{
  "n_layer": 16,
  "d_model": 224,
  "n_head": 10,
  "n_kv_head": 2,
  "head_dim": 32,
  "d_mlp": 896,
  "vocab_size": 1024,
  "activation": "swiglu",
  "norm": "rmsnorm",
  "norm_place": "out",
  "norm_eps": 1e-06,
  "positions": "rope",
  "rope_base": 11400.0,
  "rope_fraction": 0.75,
  "qk_norm": true,
  "attn_scale": 0.177,
  "bias": "none",
  "tie_embeddings": true,
  "parallel_block": false,
  "init": "uniform",
  "init_std_qkv": 0.0297,
  "init_std_o": 0.00439,
  "init_std_up": 0.0297,
  "init_std_down": 0.00262,
  "optimizer": "muon",
  "lr": 0.00151,
  "lr_mult_o": 4.0,
  "beta1": 0.95,
  "lr_head": 0.00712,
  "warmup_steps": 0,
  "schedule": "wsd",
  "decay_fraction": 0.347,
  "decay_shape": "linear",
  "final_lr_fraction": 0.0,
  "batch_tokens": [65536, 131072, 196608],
  "seq_len": 2048,
  "doc_mask": true,
  "z_loss": 1e-05,
  "train_tokens": 909300000,
  "steps": 7482,
  "dataset": "wikipedia_en"
}
MLP neurons of a small language model. Each row is named by its layer, matrix (down: output weights) and neuron, and shows model dimensions 32-223. Each number is 500 + 25 x the weight over its row's rms, rounded and kept within 0 to 999. Numbers have three digits each. A neuron's up and down rows have the sign that makes its largest values positive.
A block is one neuron, or neurons of one layer that tend to fire together. After each block is what it responds to, as a language model described it from the Wikipedia text at the highest values.

L10.down257:542547518486541477469511481507446500504493541487500464478492498486544489485484506488544480514492490492487508495472502473471517481485568524464515518506456436465491523514490474533495498463502491511492495536486494471492539493522516504506472508471475543534511491499497499514539488512479507508545543503507457512553506476500518494517541537478494530467477461518517506482498464482505534560487509505542526477463483473522523510488525513482470501511470543443501493475455508501516471465496504481535515515487492445503529477476489502470493497528488449498492543530499476465446478523510486497
L10.down409:492521472529508504527514539498503480484487499537511501482493503491530522489530492513513504481483462489526519471514492538473481533531495485499503529495507535533486509534510516450524520493524480477514488521451495495521503494527507533494477485452495454540524454497495463509508527530526553539486526494511505455488517495438487508520500491518506495521515500538456493477511446459535569514527503522459553459529498429506486481508516536407520464495519520473504497482485503537482493501492511532497497494519535497507486481489494490484528515508493558477499535490489538519473482462470473471
L10.down711:517517482504518510461458485464521510506504524542512490536464460498546492490541512481487463478541506501481516500463491502512564476487507491470496485488501474483489491494500481487528509503515512473481492511468522499528483521505480539496477485535460558461474475537496478482520497516529494559517526482537492523502459525492513479473452500469463514497473459528516506518492508459458447587524488518512499471492504492488547505481528523513520500531480513509495503529455531522539486490513499488474512499525501493519473447483492515495529459458474515510489501562495537479510459493475490519
L10.down877:512514579489484526508475493481495503529453542500488492482488523499475480527514483544522501510480514477516452496463498504517499505490525509483528474495491461455461525521522461515449522514512479445513504504511483462503457515531472520497496521531507508520494492473484482497434527498490456522538494528492493479513488470495492479478510494540486504503489555519448509484482498472469501548463511527465530522501486517492490554502509497525536507522458503520474495476483479496508550523509481484501493477469514515504520474471532522462500516498490468457524505548544497556456474514507516528
Plural noun endings. Final subword pieces that complete a plural noun, especially after a split stem, such as -s, -es, -ers, -ions (packag|es, sing|ers, addict|ions).

L13.down83:479483460467542440534510494462487478489460517528470497470496527502496542466486482527486489497504512480474511539505500517472516491486528543460494475504479499508479488503521499546547521504490503506481522501521506477524501502543510509490505495480507527455498512506494525470533506494491448470451448542530476491460500466521500520505497507491548541457499454501453517469491489486504507448456489471483511521507468515502490498442474479524516473488481488462495507508496523526510499504507493544512529443498477481531500500506490533503505474527497479527508483525507500514492475489514480501
L13.down142:514530522545499521538518516479487494502467479511516467499524510542504500496497482478489468462495493507478502482512487534443490526481468501538473530474489479470510462488521503486509538556453507478545500524458519470488473488508516481504441477462510541509485488513489493507536551466524535515491495537502494491527475528534496529493499455499505520493553493497505546486533536487481536494480517506489470503529514493511478526482458538473511484480504514465468493533475491533500454507538477513516489517493528484508498521439502477456513463513536521556477535476483466488477460529511527473
L13.down199:453490509508482500500497515484486503510466494481509538448513536523495509523487476516455446487509484523477539501481472491466484482514476529457481513485520502505520545515504488489497503485486515524477476519476483539517488499475514495521477562487505499495540574484519528524490487486528497504530539486484550511517541490495495459509548506475526522446534520515524511469533506489484461485483517490432499514538495473535523467481501526536520522486519513522496554501472544456494467488479490528518491517521498503515498518509508539535509470515520504474553539512505535488472457432463483502
L13.down291:537415531477495511511482539444448455502513500507489500517486470509525507538520477466460497463479534482507492455473522466495490476533495509477511505500496487482482522499472519509532494491520510457472497527530519486506522498503481512501530507499483474521532488459446486506507531526482510503502498534464508492489458500492464498517493495496546476483489515505492457495500510480422470537462523509510481461524498538500491529497509497473463527474534544535528484486532501528558483514477494539509498515526488525498509518512527498518510462511517485454488538497510513505490474486465461523
L13.down539:501478487521518526525511514511481466458486482465502479539542528514465494509477471483518424494534551482485491507550527507483474502487540484491545470507494510495560507527519489519479504481511496486528488504470521532514484490516509486488523542475547480539505469512478529531490524519476470476533500516464469519530516502525515501532491469533463544494481490532520486495459508521529534467484497497487526497495497457492478492484495500507506491548512506466535520474553465522468476539492494496483474534532535491502498554534513516486518486507464507503440498514500506491489499498465506495
L13.down600:480477505503510520523518494499502462513497482521534480506498529489524477454530455509502486509505433462545499468508504546482475520525544502516518512522506542527539522506469470499515450521504478505455504502496535471415499463490510487534533508472519496492492523478490510512496518466468522513496508534502520497514544511530507509511526486488493473502520478525471465540488480470497467511493516496510510435493477535505512453458507486488517527498527486474482512488504472540518466500505492465515529497528499478515494508488537478530524575473473493517518480524493500489499495509493495489
L13.down818:499508510507517476456502506512490510504494530507501526494521522471509452513482543479508488499488534543497548499500516511483499497485516542511489472531474539490488506532534502472490503480526499449473497479492542524540527516502501484529504474495471501474544559450502539533466520492491485467492517491532494488493525489504482472504524534519527513506538545490499460476479490514494486467471542468496502470506497472503466408521466463507483535485451497477498483508504490507497528471562520480513505479506481467464530442504480486545473492474457485508523553516519464486453494489467517495
L13.down844:485480499520506540483499542504490510473548515488469526501473465477489514466483537522452515486446492540508473492517503501507471581519528480488489494491520531510487562478502455533460495461524497496486495491477484521554519467493494500478518507463484517516505504415495498503479496463488505493551483495496529522500527564481507511469486528504521494502506512425474542482481505473515483514519476521503522522527480499488518514472483539520541496519526481438495468502515509455515485459541503517492528498554526489475555493515537520514500468510508502494508530518520526494543506477480477534
Before proper-name slot. Prepositions, dashes, list bullets and table pipes that come right before a proper name such as a place, person or company, e.g. "town of", "born in", "produced by".

L4.down636:507531513496523474512525541494500519508500491486520506495469452497479519470488476528475477436520521525492567510490541510512470473507503462450478504476542501491486512519467491498507519527486486517482513477497494497524448488506479486504527523491524484488482513498474534490517524503538468491494492494534517537496517481473520499457572488491509525528532501517506479463518519532489490450517498458509520491498516532541510494526511479464536492478485472482492456491539496463488539463512508475509522434536527522480528485506468515487486518563500502513515467484509508474524491476506438495
L4.down799:498478536519511485469501481499499538497519539442491494535504473459501491450477443494508506481493506493440539477463517445495491508478485484499512482507508526483448497463466529562520507482495478548542534528493482492525497477473486468509497480491544505468481519478467520471506486532480470498461489513519538486537479469469555533479537514508494468553504487531541509479483529505477476469527497498504549492456506473494509522485483471491517522489508523521501483486511474507486517472526527487503519471524498471550474491492469527483460512499526500507517439523458498463470495506468502521
Location preposition "at". Prepositions, mostly "at" and sometimes "in" or "of", right before a place or setting, e.g. born at Padua, located at Worli, at the age of.

L4.down231:502449522482453506559471501473507517477512511530524498476495499500466456504492497489452496486505512516518533550513494496517479513485468495483488492507518534519498519539504512517478494481527484492486517470523505485494540496466493521516449475485479505487436559536507525502505510529522524422529524479543506509446490485495526501494475534496540468538474501521491435522510521464523504471498470487510497525501535486491483494498515496467492505514531556465502506478463496467477469543495486511498504485522511470501498482525469544539536484484496554497524484519521525489478478505465488503
L4.down491:466488513458471518494552551494455461507479503513535476539451490493453520499499449478486525519528500493489477528534496488489522530431528465506485515556490484547520503521479493522525487476515505480494524468533489522506521509468492478476478461493480506509473520514483499501456452511496497511468517524508482522489497480537481496461501549489464545488517523455524448485514508482495515543481512478457456516506492506552524498489487541493488492460487515504558481546504559480524480506494504473508521503466465511501506487458513547497541513535523445483508499547526511502487509487490484533
In / in- openings. The token "In"/"in", either as a sentence-opening preposition (In the final, In 2013) or a word-start (International, Institute, insurance), plus colons after "Website".

L13.down228:451516487526511467475487538481481470491529551515515494527506544510494475494526499509508543491526479474505479475477513474492472487473518516533514540514499485463507431515555476499512497488567496501494491492503512501534482480472508522492494519470497541492473504452521501469509532513496490464507482493481541530502552534461500504513469495510467531540514454472501454550510446516483475510488499455489482509506504504479503501513542503521469506504488544501504523522543536492467482500487515502474486494469473519522504482510465446475556510539534494498511509470507491517532462502525516503
L13.down240:543485523521477479508519516496499497531515514503503516516485470469453449502550461521536548522486468485519549463481472505456460564474495482481456500515524519498499504475512500538489487459499484497493502466542519509524484520476510500505483474504469501516463514495491509498518460513545470517512513518474499504501483476495485495460504479491503510485499475496501491495477564514500461477519493491542485497491463516489500459509522491524502518483494537479486480492482510504502488501469526529493540516522438516477503562550502476492473506505506492478476495439484498526417551532504485488
L13.down430:501496529479475468511512506485498491504500493484495513473535482535507497513476436503477482490508559498470549506505471484479500486473512494477516512505541507519504450481540497481477507470482534457511537513484468449481507483549505521476467469481505494492496493522498530492480472527501477512478470447501472469462505486538543464523481478503517510454507511481510435538552514486522527511522482529468507497482499486494482536525449500504493478495493501452462468475523479487531487482499483518485501473504528492515457471504538501509471493491486489497503497553524522535452508540494489477
L13.down481:476524497470461539547530527519515479491515479508435487488537482499500506480493512560523498466500501462527523447486499515523479510458471462486499497497512502455539530474536474466495494512524536496508539502505509507508520486514493496504495478503505508488518494553518479498505505517496578521522484489495512510531496480511523469479493497521527514476472520472513395514484460501530483509519546514524525493499527523505488509517513469511496515513475459549472519514520498520514576502484480473497492510461542516522437479503504489458508528488471525481536496489492506482502499458511517502
L13.down491:436496478514530490502498506527531513487519454503502484466501545507545512469471479506473526500466507521520542473518523484551501478433503489491501460468479489492492514479461481487551462458505470508501483494532511474515498489492480467504500490534510483507484537594507500450498551534501514530435472494519480517511531467503515490503479529517501523503478485500514476547503475529487468480498503518491522509525499507469490499486494523491489467520528469490470434474487504492498484537477494488470523463523513509481468498514527535509484475476535456500463530524510492497512501531526466527
L13.down772:519459510531509530500481498526539456495497498515490506504519535512418500490465474509522514489531468517511507491494540512501525525529462496539551387478489514504516501453485493498480537478491502473445487485506492545467522500527464477506531523485521533508481538482502495510477498437476470554492514545502476468478506511492488505506531497521516505478463446505519456524502515523513503514518498487490509473494529533493493459514488494509508466492479506501502505513514526516503522507497542499483486510448507520510462469520493514449534422527499488491529477529514486490492539511493497478
L13.down837:548478520510508462480501477457514528491474535525493460485525513513536481536499495486484512491532512466545486503506501541522528525503509523478465534445498486470525478507478483507534497485512505478466514518490488494501504469458522541482490503502453493522514551476493493517522482527457501478527505447529488456475468512490464442504451503492546518505551534484503513534512486467533545494468522513509474520483517500488508503531517470496474476489503504499488461475551510517511467506529462496500493486506515530520490520517463527541515491433470546466485485486465494502476531492510525471
L13.down874:498499519492494486478522531481480483520491500497498489500516501478491499500476487549511474487477450495492496490548498509519469490504508507490492504491467514528521528496500496438526525483510501457492514489500482493487511510547536508493515459521516481525490497495521460493462486463520472509490494427488472546480483478470514523459497525500550523510522472571515565472497481456516462484507431500526568520506526484491481500512545559516501527515515518490478507487506553475517455493511553492487514521508525523525487490513535526523505508468503520485504509498505516482505442503522494519
Sentence-subject name ending. Final word piece of a noun or name that is the subject of a clause, just before its verb, e.g. st-ate (went), Pres-ley (was), hot-el (had).

L10.down113:469472545425517470518516521478491516492461542531513500515527509480481532491507505490521493473549531499487530510508502542534537482467540515487512474500504489542487505502456517548478443475513480497466520529523481530552474536474464506522493532525447501464505517493482509485516455516477487527484484549508517510487503534519484511473535488506478483502508456482499484516461520483508463498500506491519455520519512468423515474479498443461480534510485520529451502511519493509505497480479483488485481499498509506520452493480526488461517505537482493501511498499458507496535460495517491484
L10.down120:494495499469469520479537499473482469493496494497546544497453510462469485489489524533492510498530475454504452516514496548490458497444528498501496497508492481516495504510514465479503525462544475486502544500498488484517497524493439499474449473493498501537508519500488491496478476488510537541488527462533508481478530504470508466478527544484509500555540501542461458482520509488485526494464502506491465488521531507502479461519532555525539492469465480464518477524494503481468491475519520501529519490549544496472510466454495504515484508499507511512496494520466528495543473495505488493
L10.down209:561461500464478476537489498553475495447497528510532527493466505524464494539478493464499488517538486521482442502517483515498524471450530506495509489470494491456482523507519493506487482469487521503499485539474558488435525451506503484500490493489539501495499458482551511494511498516479515501529509494540508492496462529500514490510475525495500513486497554506547507507531569512499528483467477483482501485500511485524490494469477527502497527502511498508544495512495508498498484484455502497520550456471464447507484495526471497494514522491487536534505522518489506461489469500482443508
L10.down352:480495553454529522524530501516485496532495504531553474507501503482488514507480472484509477549502504468504481509497507504457504513428517482501485465486475553502496528559482475529487474482533489504459541537436519509479537510508514511482516529457519488501500536513495519512469532486477485462486499502459506506464488552545486461483506505510441529527487483478511526479498519503526509526513491493484457517499469521514485505514506497517518500480473544486509439524535477515504500461474515529514482498560512497478519470517539465495495539502523502495443517510540535527478487507525458501
In / in- tokens. The token "in", whether as the preposition "in" (sentence-initial In 1981, In addition, in the camp) or as a word prefix (investigation, infection, international).

L13.down158:453487490497499525480514511519476472508516463508517544494479493486531521442488446459505557535512498501508512472546526492520446524538455512492499500532491496467507475513495485478483507506492509515486507527510503489531554510490518534433505480473526503494487517490476522507496468510474474508561499491548503466502460463552514507471497505541527519508486496500504519506498486507526528519491472456512512508475467494518481498518510511513508469473488471437482465524503512523469476501560515478460525461473513456466556548490485495476442521519462483496532469510506526523549499486502533495
L13.down208:513502544467482495476533478507462464475534517507520506511549485527503496514474462532494520491516513449526569492499466522511484501498519468470496512521498517498524504531490530471494458513491514494504454493518502475488525489488520495512507571541517520533504544479478443467498489502500520501499493504547514486462530478464514515518507500455493484505463491520438510502506427490522501503507496521472528484495539485498521524486508509485509512501449532529456526521477546485566491487464477494502509496529494509496479504469458518467486486501477487482536503475577462472460504516515506518
L13.down221:533468531474480483464523483542510439478472545491562493555506451467504491499481496515495513502512481531498559500533504471456499480482543466483498496507510469478526509470492515482515469485530528478488506518505486501500497482487502503479506509509543480507484497479511536517478540523515478538503527496497463471487530519480532484469458536530472490527530511493531492482490412494486513485493502505535516486502509510473504497456463518476497468479531497469473475521527502496539492486490546495485481466482489469542510481505473517505473509485512545526516533456473477489477488519491541499
L13.down304:514480479453513501474471536511502503496492488488512492469505480541505483445500487496528524441536487500499473514485490478515493478469513472532536500561506532502501492503544505486495498498471501478539507492505451479490477468530518501505509479482502557513496520456480518476473521471541496515509516494479478542512511507508507567493496475524481501497495472512489494510519541510448502498464493497469443527521479512466483491509479559478514526508496528523482476480523516508486490500514475528514505456448515472478526524483462508455487531484491501504547516450510518502496491541449502533
L13.down424:549464495491547459497473487486480497485515483505560493551510485512507494473451498487517473439533521482454506508501461528506459509487523516497524503471478460510516447484528500472499474510449496473502456519525486520508522522504491503487481477487525501477478458476491479478502528473468501519498503516500459534521504500453509499509486496489528540497503472522574510539495517525526418495463504494474465472523503481505532513501522512492481518517501540513528514488508528519515477562504514515525539497520485463479485530493534512464476535512532496492486536513485500470471495514469465472
L13.down475:507517478465485482452510496490477460490480493501492505430546497474519531503481505495491528474502499462483524495515541485523494513551486439481452497512520435525484501517508475485518542551505530489487494558521526508510468485476518518553514502462495559496534519483477527502474490526459507496461525494527535510528522490524481488510479508517514483511510511506521514515517477509505507517450503499489537518524526550510463501499460482541440504531480480449489491505473510510480503506519488464479508491446466511463460540457501490506469497525501476511499522539504540505477505516471481485
L13.down490:506486517524515471531443532490462510518517495506504488496509481468478541502493473481482490531531482490530504432486487512551475508516505464455501529463509468551508475496469493541511519476554496490538495518488492547565514539483522520497503463514483510495491544516534523490464516500455497522499497507515513478510521482524454469519522529518444523517533532487510511478494455511512457504488507534518492525527439495547534506476519489547446480526471501504455509505484522490491478514485502509518456510503481499462479500518500439508497488539510488457526472498490521484500492494497521490
L13.down637:459473557574529495501529545528531477512519530508491516511535486511514496549479479486478499493511504487510506481520477448477492502514503515461498490462518458502449463486491475532477503533509511498485486461453493509545478547494520482479478477531486512503452523558501464505473495475500528549478491467472501493478487492521492450515471508526492533494503506525494505447444453500511495497515498474483509501534477484445491506505498499507518514529478489439462523523503506514526478485516477521481492516470508485489485459506457492460476490478481477474494526514498480554487474494501467513
Noun-completing suffixes. Final word pieces that complete a common noun split into several tokens, often plural or derivational endings, such as recommend-ations, Minist-ry, cours-es, activ-ities.

L4.down713:515511518537547473514483458498531508475505523492501561513531497481472493474480534453513539465493540570477541468482498533471533494481561558506497492480467513510479478524505508500515506495489488485510500522488483509475500524521485474462504470499525507521458499485486518440502521518464533457476477548505523513486494483471498524441526511508464492455530501509470512479504541529480516515496499496497452489521515526515526498502465491448499498439488505535500479450518509513499510503517494488502487514503495521495484493521458526542493533509493500539514475503534497510518486542495445499
L4.down776:501499470479498541529495488537479513461476490501446498538541460505507505467517424488511511500499541477514476508502551523508500489476498498502473464475486496542502479463510528508532516523486469480520477516469507498470532461464474506474485458540481496505485516496477496529514473484466492490545483526535466472507471557509463510530504491442477528485486482531489473482511508490494477504499522500497497536457513468511501476491505448459548522479528500544512465510487492539518496468488457521532496507528517455521523501476526516535474519519486501481485525506490475523472470543539510509
Split noun completions. Final word piece completing a common noun, mostly School in school names (High S-chool) plus cl-ub, A-ward, progr-am.

L13.down121:531520501462476527515493494477463526477487503493540520448496509521486474488487497485488506498576486502505517494488541500492514520475443483493502493521509525520480500495515493515493483472477461508486501545490498436511533524495510509528504513521538531553488478501517457508477471486462483491523487475514513470441502503497471516438453475519499492504528480562503500462527512523536483527503510533494479515483513493501505470464497498517479473553473495479509474505491491506487495525482499481533474519485522480493448479487519514441479518488506533462511538505510517508528491530531500508
L13.down143:530459507460494482511516520447479514490520503490474511483502474485548503530510449483509496526472522487481515470516465540480472492504510502496483482523472519483513513480471463483495480473470505517537472471518504486499534532534524536500514507502483480510552527485518469513496549471529558467447497460520523502491528447508496479504469499517432452532495476488477554546516497504480512513534495518529492485507470500515523498454525468492477507510499511527498507481519476505502533548489507463473502564501516506527503490508557505525458506502496519441483517494506495485497503502456465480
L13.down235:491419462495498506491475500517491509522506499495475463497549528524527500509531471481500505543530468503526522497494498497504511545497485507515547548493526572485490471501526442495502517501543480488477508502468526486509477469519486493510480524461541546519493484518483459521460533488482460458486534465522497499509491534502482467510518489509498454495546534518468499495491498498494492486449513504483486498458492538464462509490507487466500493524487463497509504496543504490459469485534489496493485496503505490495511460520503507508456481525507496496556496541519485457524480527469481510
L13.down280:494483485483518518498481481537512490474529498478505531498496480440541479475472484492511453556551521468506488522494531526490487464501478481505499482501479495491486493452517498451488473477533524511494466512509565496517522527496502520505466529484564508543495482489481456514444472541480497494516476475531452472473473509492503540507560493497463539497500455482495536478490515516499527482494475489532491533482530539491497526496493496507568482516493473489454533503475497482497525452483495524529484501483483467478512552448523500515522515539506543507497477509482495510542513489501511520
L13.down549:471469507517506485484473505568533533516521485510511455497488475479477530489521488535483483488542481504502528479488550457501511507492468496504499526536494542541535535497458459466504477553498481511515510509502485524513498492522480454497493492495454483488526521525519453482537487505490544520499448475448514526443483474525492525525462495496497509487496435507502467500490541510473488529509527548519472480504525505546497500531481471491520503523519517471497486492515509509478540510515481529502513537505530545494517481503528474574471483485453539506490507503464526511486519479493520483
L13.down654:508475538523532507532487514528515483513473521514491480494468494478492461522483478498519506493504507523444480488483468503506562527424507499539500488497496520491473475505491522509540470462555509476500526515494526478481516523500494489522489475490495559473475530514566482546504514543507512496479502513497480473486457509486523506507534512477497548513485497479510516477491503501514483498484479499526449516538543517463464519525443492501525514499516516486518464558501487483515535486514529467535473472487477532492503522481547460512518527528508472518494488497518541499531551518495486530
L13.down721:512479467494521532486537542519541502492525517497486463509542489519529470544519478524503515462510484497538496496504517509527499490480503434482478535532489524466515513522477512511542478495487537545472543511505480501502520491469509535472517495525487470497506479494509538508495511540527490491512538547516525494514485523476481522506550475485477489479500501460483479490491523528516471540531509526496495451485508497523502512473458480454477492504481479532492476502494521529479544520469539505503536481494482476493499499476471528511485504519494562458509513439471481516506512519453496481
L13.down866:494504503488452517510533516508493499518522532477491478511490477522515467476468496476466528565501519514484521488432500495526502504503492501511496486512487469506542528505514526498483526490541498530516552478482488528492507495442527523485464490527531513498455524507485479533507484503519485495537528513529473421490513495509498554473474500460535484484503514528480489513477521550483529486519498481500471482477533473512541513519475499483502508515447508451494550490547510521501497542520447439505532482490539520538539507502504497504508491494489493520455487544544477514530528490515520534
Prepositions after nouns and verbs. Prepositions, mostly in, also with, of, to, from, that follow a noun or verb mid-sentence in prose, e.g. work in, medals from, working with.

L10.down252:476511525494451479467445457499515516508517534531480484508502509473503524499557511468508490510552466517498506461513516474493510492505475513509478517480529531523479498513507484453508484511500506489468479522571515486558496508474487504468493485501512544485526535483505492495494469488479464525489533507500519503508496512492466537448426526526500493477482486450506494487474521478464502463495492528538482503519489514527494500533506500506543468505498490508533451502491528496483496558460497486533486501511493496512489483482487530527492521499580483512502484477518508530537415533499467529
L10.down263:527531504502485460507497473538481486530486467500510452481474522494474529524488486508465495526516499476517497476491530525534505511461542531487530431502496543478464476511502511524545488527505488464502461472479489445530500508532504514503465514508507482516516490515526534480500518509472498473529463488504432496510504447506493510507519493542519520516494524518477489496510550484462496556519548509526535520476554493491471516479474457515505487465475549524511454499527538508522476487499534473542520504456466564520469468479477523466499503481501483524459502509517509504472518515462497499
L10.down586:492530504486527483473518513532503530501475528496498509502524503533473489501483492502455473509538463497548484544537528477472468522468535505482553513507455488535483444527467472522542474503493513498471484504549484548518518501515472517494477500492496503514495498482467524500538527521513471478542504482487524520543521482480500471484493488514509480540530522501518512500499487513502507504501515498494518505523535496482572498488499496458521502478456517541496462518515487496453527507482513532489500446484524534458548486500524535508487493556536504484493504501485482501447472524482496455
L10.down784:517509516495498530467499512487478507459520516507496499493508504553515483514557495497484482515525539510478474455502507534483493496470461504523496463460525512523548431478508513482485499524481509449508458554491515503519470543500520538499509484501509524500484510460511480518495540493514469528466527511492552530500468512497501451455511468518475504530489497470511531499478485468484489532503505535485499461493520496530487495486482531513505538504468435472470500481481527566521497476517501473470499503488501478490502512538487521494510468497513478479514490491511511526466514431500457506
Final piece of names. Final subword or number closing a multi-token proper name or title, just before punctuation or a verb: Eag-les, Le-ague, Rocky IV, channel 5.

L4.down370:523521520485470458520532499470501505518484495504494495512498523516511538486480481508483529513503487492483495566489539510501478511520496488484533556488516530531505463524492481476502488511440479481560476509522471531475496502504400495511490494503500441507464481495491518440536502511491513516475510521530476517553509502472468502547476500492522546506503560542551467495498499522518517506467521506502461505509516543497496520527525485504490501515478499517441530472469502534522505492487534527498509508517494454456512537517512459459558511456518499511538503480515498512468468485554519484
L4.down685:459565534477521502452560456424490477499511508536520503455484509485474488498556488512520509480506480510495500542522499536507548505483503503501494548553486514518474503531503532494486484521465532507513503494502494509525510490476484511509496483518527493481516519500487500488472472503514522515514534515494500487511516529468494521497482513543462523501508542473486509481497494486493479506518557514501491501557458540482485480539483486504520489506512452544486506518473483499528521491520479508490472491491491482500551425481508483528519481538531422525498493461476515540482497484486481504
Mid-word stem pieces. Second or middle subword pieces that complete a word's stem after a short opening fragment and before a suffix, such as ele-ment-s, re-port-ed, insp-ir-ed.

L10.down57:515450537518500505523528484537506466513522444523495504509507500507476527512505502489466513506497500496497492512531479476521465470535485496517505493502508476451506485513493483514509526519502487500514498533489507522549525490471515473483461486477465501519422530498546496515468460500517504444457500451495515514456525531450494530508473466476520524482522500504542470547448497470496461442491480465523537489487462511525515439544505472509538488520495493490475512470485469525518527473495509526465509521530501509491571467454483443516488516499495505501488449503519501470485495496484499458
L10.down280:519502521520504472492491460499512505476512490483465533520514492530532477507511490485499492524497470503454499523463491490511506544551504489492483500499508547503497551498543435461460470510472471520475529518523506512511544499535506502534473475518488491501499473507509433546516463483460471455477456495473477481506483522442491508437505451495534483500448500566498505501474489483495519518509464478518513455458442538489482522494532497501473530503460467490507512488476499522497491520436477487501480503520476525462547509475477497507508527486525529481508467476511491502501534494498513529
L10.down494:506510537520507491491512480466507505496501547484490497452469451467525507462515508510503492477524495474488511487496506495530494530528521513481515502480489541506516510516471492451505484450473522522477504461487529488544486491475533543478520492510520515487487459536538493538492505475487512517490501529497494525502478469486505459479473472562501527521479491461488535490479474502485509451504521543492501478500471525503514520487496499544527592516458500501491501513459497523478494522508486478518485438518525498479511528435524463525516520486517505483489463511564502509486483531498479505
L10.down833:498532509528489531524485487499521482480479542501423495532533486484502454485506564531507493490485509530441500493459492497491538493531514513523519487509515510551499525516485491526495516535485491500522521554510490513498503497461535529513516488497475533499472522523502488509476484473525503496503488532506519504512477542458523481470472507439485494495504541504495458477457528490463518513497488502543504503448514516501503530476536481472494456522486436519499546472481519518510501497461496522499486565472512491527509516488460479497542468509490545490544491504498504490538510513496497479
Before a person's name. Separators and role words right before a person's name in tables and lists, e.g. a column bar, "vocalist:", "guitarist", "by", country codes like GBR.